From a checkpoint of a small transformer trained on Wikipedia.
Size: 16 layers, 6 heads of 64 (1 for keys and values).
Training: a variant of Muon for these matrices, 9765 steps.
MLP neurons of a small language model. Each row is named by its layer, matrix (down: output weights) and neuron, and shows model dimensions 256-383. Each number is 500 + 50 x the weight over its row's rms, rounded and kept within 0 to 999. Numbers have three digits each. A neuron's up and down rows have the sign that makes its largest values positive.
Before each neuron's rows is what it responds to, as a language model described it from the Wikipedia text at the highest values.

Responds to: Compound-word final parts. Final pieces completing compound nouns or multi-token words, often particles like up, out, down, as in line-up, turnout, layout, shootout, mintage.
L6.down875:526486485537544510477477397537472512459370496402480535465442498510519457502458465437470526406482513503527491470410518486456529503531468537471451627567542494461510445480487501546470586458593434512485435519499497408503568488440460455562419524574420468505538442543515527422483628495573422516493447445549561474405546543371493482498593512531452475449486499454489554515531521490481529518487

Responds to: Quantifier continuation words. Function words right after a number or quantifier in counting phrases, such as two of, three or more, a number of, all time.
L6.down332:497464429529529411558487454464483471483527541515482502490514467532497486542554534434484472451528497470521501488453458467524420455576479530561467530514510487476504512473390509454519460546457485527492427441421544566439478429422432449539562552428513488432500560551549528332445552503536532516381540539538532554541475540530529503453560507430501480481476453508502634448573567427481507638569

Responds to: Mid-word name fragments. Second word pieces inside split words, especially vowel-led pieces like u, un, ing in foreign names (H-u-gh, O-u-attara, Kah-u, K-ual-a), plus ordinary words (team-ing, Box-ing, sh-orth-and).
L4.down290:572518531492529497395466485474433526492511492477622489577417422458499564446337518489432519437502453539504572509435557456481393387478512491510554569549435396475531555511498519444568587548484654522471488454541539496467528480464536528488451598469484502560506484450471548524496569504618433455521491560432462544447544504417597437531531442446527444511472455496485534503486470487487537488442

Responds to: Predictable word completions. Tokens whose identity is nearly forced by context: mid-word pieces (wedd in wedding, um in assumptions, one in throne, ood in Camp Hood) and empty table cells.
L6.down558:540515593531495539531426506506402453470542464442430485580449487467514403603541506476535478429488547564537472449469504406425513548481472500504541447468587447502428568468470476512523563525495470475441552511491540511521533540492515583407524515442408549440551573424572519512511451555493524562503461494428436492567589373569508560475416444462433549534526560466486505525412444483368546504535

Responds to: Word piece after initial H. Second word piece right after a lone capital or first syllable, mostly H, in names and words (H-ik-ari, H-us-kie, H-ark-ness); also prepositions like for and on after verbs.
L4.down224:435521441454486450542420539521504461496530564515446544487432520532617573584430509508582475501493492500469402603503543475542510507446429454517473541493508545520566447543524410506586552468432392582517493481512506438498431444434426493559506481565459581516510617487602515492574489503473542524587473504475549387529385483501513572510517464603516504580460484460480565489574482464437440477521

Responds to: Year start in dates. Fires on the first digit of a year, or the space before it, right after a full day-month date, as in 16 March 1803 or June 22, 1991.
L6.down944:496506501494493556562479549528510425483511449421516550475468522553522479621471454578510577547492506481535490443455539559498533565552508590466455528478443495523500464490497380492414552592452453478591455498434501524498550401525383467497514521413549498364410501540435589448539538530383545573496611569499516559551584478529453513530554582453562445472534527532508463560464482497507408524468

Responds to: Mid-word continuation pieces. Subword pieces that continue a word already begun, often suffix-like, as in Man-if-old, Manager-ial, manufact-ur-ers, strateg-ic, plus some " of" after nouns.
L5.down953:530441469468384456646424460513494517540469499465522547464587431492521466401543498539400524555470408548482514446495460445416499456535465502517444544417524453479560492511484494511516506530532543516486488439480483469511548607506517528510505462530471562436457520552523454535477474516452460522538551502477510491494603524546585364433464470473505550536528471470480536560430510593378474491621

Responds to: Abbreviation periods. Periods ending abbreviations and initials after a single letter, such as c. before dates, a.m./p.m., a.k.a., J. R., Jr.; also mid-word pieces.
L4.down821:568514463550453558414508526446571486504485516449410509387503457548489497447554440479560478530507524439563636426438492426548558406551524510431516553462484504523523432458476548485516503491437558505438418543549496467496350478453449532503513556628413443459463554495519434536485470449507577561522523453539489450546608557484480516505528505502360485425455562431458491488473451486414528467477

Responds to: Year slot in dates. Space or comma right after a full date's month and day, just before the year digits, e.g. 2 April·1801, June 28,·1952.
L4.down76:520500453554659528546614476520449416546461551459468497500443529509504499450489451515577564501461588535436497454498530609510562487517425539456476470465493488503551483489521498620479502519519537516588494548569478502515552528620411488467414577579461544425469567456507428504516450502469562501472504422508434518484486576517471541503607494500491434516412508549555517507474500517421454469509

Responds to: Table header row end. Closing pipe at the end of a markdown table's header row, after column names like Time, Ref., Catalogue; weaker scattered mid-word and heading tokens.
L6.down145:491461535494428509504474483547500557529551570434520580440503632494386471506501496492409646496550526480566477527526550521578409565529468544521532549541538491503585457502475509505571452546488396535478457475445451493472526610464470460391489532408486559497431502500444525520593485538468432558525493419440473496530535501525531494550476435419552463463620495563488525498529450520504501579374

Responds to: Word piece after "l". Word pieces that directly follow an "l" or "L" fragment, such as ly in Bollywood and Monthly, ed in coupled and pulled, and "|" after a table's L column.
L4.down858:434408550589425515475486551530495447489442545465543484597542484566557439421576537458502531503481456567507495496492588548537613396581516535383529539556478461477553474548461539527496504441436461405566502482499462536535561467533615472489504466439485413530477555457496453514472521520523518512432496539566552540475542527564471551454505446541461471539433563498490475547466467552464555478558

Responds to: Mid-word pieces and fixed phrases. Inner fragments of words split into several tokens (te-en-age, Ph-il-adelphia, chrom-os-ome), and closing words of set phrases like more than, or older, with whom.
L5.down901:503480445405422485424384398528496454450513519540559522504521557520542471594463471480412492575572548537479482471550454469522467510495595486497476465475432571518499539418463501511576535495527467515456467479488527504514522462516612485490438571488533476492482513481475502563538482571453527602509384522574547478514415565531509460442459489528509498500504463653423530466506540468463442488476

Responds to: Year digits and quantity words. Second digit of years after the leading 1 or 2 (1'9'63, 2'0'14), and the completing piece of words expressing amount or duration (decades, lengthy, various, number of, hours of).
L4.down667:452508539470558424528494489538515514610557429503504470519495582496484373519504585507448464477471432442503492439483599549523490501486484569489506523532442482455493408432497509461530549458466576466510537553491449494456504459505495499512566449496458484513574443430487480557560529593462497530542468539459484449607477507455528456483481613467526549501455526492503599579405496436565496489560

Responds to: Mid-word subword pieces. Fires on interior word-piece tokens partway through a word, as in motiv, volun, Antarct, Stanford, plus table separators and punctuation in lists.
L4.down725:406524464523531464525427439494468519525469484472391516516522602391562430416499586479495528413513446526600503414490515493528487421552427591498458405573518445558432488562496514458553491463475573519483461568461534412515484524496454464591550516499492472458469471498507504457505575441505428472586622503444538460337476504538531501452468531450501566448454504494552531580468518540475507451418

Responds to: Set-phrase parts before numbers. Completes a fixed phrase, often one followed by a number, in tables, sports and music articles, e.g. Vol., No., Season, League (Two), age of, Formula.
L6.down160:471513487525586450461523412424566540423497451422473431571474579532378552507511473526487485463516498495512476459637472491606458527594591422503454502486606464533486503453457533469466452477545452555467484523538530546542514581466548494511566451471484489560517543511574497447569561538478460530465556567506390538484513497483550529488473492488536460517563483447478441508482519468581515448465

Responds to: Group-membership quantifiers. Numbers and quantifiers naming a set something belongs to, often after "one of" or "among": one of two, among the three, several, various, other.
L6.down51:503365482446499534499585463501571517439500492522501512488476520553500463457561388449396429565557576549456477437497550541507578582404540542573522523477473446521457484398479567536465490458554564524400492404508520498415484515461440500540525542501428557555481494546487516578480518574538410488525511421462492578411562514425483521548464519465520463398445527469449539600540454536549500492466

Responds to: Table header column separators. Pipe tokens between header cells in sports-standings and election tables, mainly after GD, Votes or PD and before Pts or %; also word-middle pieces like Leg-acy and effect-ively.
L5.down77:474518496619569515524454507584555522462519487468603570498483529613509556502484438527427503544558483514506503358481526493485531450449498506541468411387527491376509519500565520504519508526445574555407497550426486553499592574552485512455451536518476506494492502588418485447463522418593493516379533497464445486477456486379476430458597510592539462499484435529483509455560453513467424499405

Responds to: Mid-word fragment tokens. Short word-internal pieces, often a vowel such as o, u or out, inside oddly split words (fl-o-ors, dev-out, sp-o-ilt), plus the hyphen in al- names and 0 in table scores.
L4.down669:527485532481588597462504519502487440455521486537500496469427428436417550414582385411537493523516507442516521557540439523398451504440538503523541532500469524500513468529455411516439637563503474457513513482518543464502543483529594498441463516410526475466509573539549518477508510527380529477625553498468551462580523534505553474566516515450543550476441520542548526483587521505560420502549

Responds to: Table header pipes, word fragments. Mainly the pipe after GD in sports league-table headers (GD | Pts); more weakly, mid-word pieces such as Curr-ic-ulum, Ro-os-evelt, D-esc-ription.
L4.down399:472463471443492505506555517541497569542481526567537522581440429524511520528502492505500408466398464447392433532465469445525458492547476465473527516534499521491539428496496477461507536420470525500541442508512428511380459486433480472555467535486581542523609551475406483455489573414497549497469473434578497429552465528550566463544497547485450556382567477476565465533462514438436530492473

Responds to: Mid-word fragments. Inner subword pieces of words split into several tokens, strongest on "en" in teenage, also Stev-en, Be-ij-ing, imm-ers-ive.
L4.down326:510444545450507605538548426401572533454528488457502608479429471566533453465513434511433444540471529508497547530464545512447437504529531553564564506479504499479477627433435439527530492460508474451494500543480526539429575536455533489473404484534452509556533589497449531497512418509470423426431509462526480463608601507447512534547516521528534487444515525464491546609413524424437516440533

Responds to: Mid-abbreviation periods. Periods right after a single initial inside abbreviations and initialisms (A.V. Club, U.S., J.T., a.k.a.), plus connectors or apostrophes inside set names and phrases (one and a half, Best & Fairest, T'ieh-le).
L6.down623:571471474500531482428518489472548421547464583518531450523525545408511530491476538492463590579565603542557489460544545406585458518542457430517476564529522485498484514562411522481549464584494459495479505491530552590533496539476488433530526530554493529428560463468471532464529427507471489441524500451516498517512463317516512416546492594581460560496434551515526499366573496459459395487538

Responds to: Fixed-phrase middle tokens. Predictable middle tokens of set phrases like at the age of, as of, out of, such as, plus mid-word pieces of known names (Tuxtla, Baxter, UCLA).
L5.down746:579557436476533526472460515528391537499540538549510508465533480499489458498556398481485498407469513418503513531483579425475564533609453509588623490517479398426508511448513459370534427496438512508480485530507509546491469469550451534550381470515525610518622501520406532544437447507460497496531478474404457461494470510541475596525549598507414432550561576454502522520506487542421583518462

Responds to: Mid-word subword fragments. Short word-internal pieces in the middle of words split oddly, like att in attorney, qu in antiquities, t in cytokines, plus occasional digits, hyphens and table pipes.
L5.down188:515572552458569421555461538568396527467502555476608462528502487509552477548492483608475580560527497460495499486503481395540481537556432519611429564584473488467460550557582522453610468469505445545504539506468485510477510530494506522460500557410477479560530451538478502444590427459558538592486480492522494568463372561517459464536489428502435409517512591486509478429466501517489470490505

Responds to: Mid-word completion pieces. Second or final word pieces that finish a common noun split after its first letters, as in man-ifold, she-et, cab-inet, d-raft, sh-ock.
L4.down475:487487429455451506545524521522465545496546519464489545486487486578429459459473546479487579521430477459564505573462476456506487532499511496535520514553611400449460617531456517515394554455436500453401415357450516437567563544473599437548549462449467528413465450545430452468542524505520500513453563548495449452435450488504561461546518456466580525484522470478457490505514443585568536436491

Responds to: Mid-word fragment continuation. Middle subword pieces inside longer split words and names, often "er" or "her", as in mod-er-ate, Muk-her-jee, vul-ner-able, Val-er-ius.
L4.down271:380427518535575471430501576483570466453541559586507555463413535585496440495416522510484594481495571501487527373459424532505538589483536547411471512487549576541468539529498506437506602550472391541455509533513424526530423539515479504430440465512450498574562433495468376581415411514464433455555535508440527463509462541447486597418476543494422570515525483541508421392480489515566460509519

Responds to: Mid-number and abbreviation continuations. Tokens that continue a number or abbreviation, such as decimal points (10.9), trailing zeros (1000), and periods after initials (J., D.C.), mostly in tables.
L5.down523:559555507483524423571428391499436519423452543496533390522399509526485583490469495557529489532513477523408587545444486556519506530512394560465378500451512458426513429462593371525476544515495459556404426498474500457505452481514505502529568471543486519539518486566497450465520441466440451485455513559500515581524528510533543560616567576527536464565436561542489570592595598519496578543512

Responds to: Mid-word subword fragments. Short word pieces inside a word, usually the second piece after an opening fragment, in names, rare words and coordinates, e.g. C-he-valmeire, T-et-rarchy, Op-el.
L5.down203:532545524463463466488521480402475545548546557541554515467423487449517554508533552463546433476461555492648503433448489485574538524455467464501494441516466546564501559515532431478566473529464492492437572482489448470510461509459452558544540464550442485553514471431603481478476569407509466598448500546408442542529429477559500416480517509477501564524453361528475530510577520503515495511529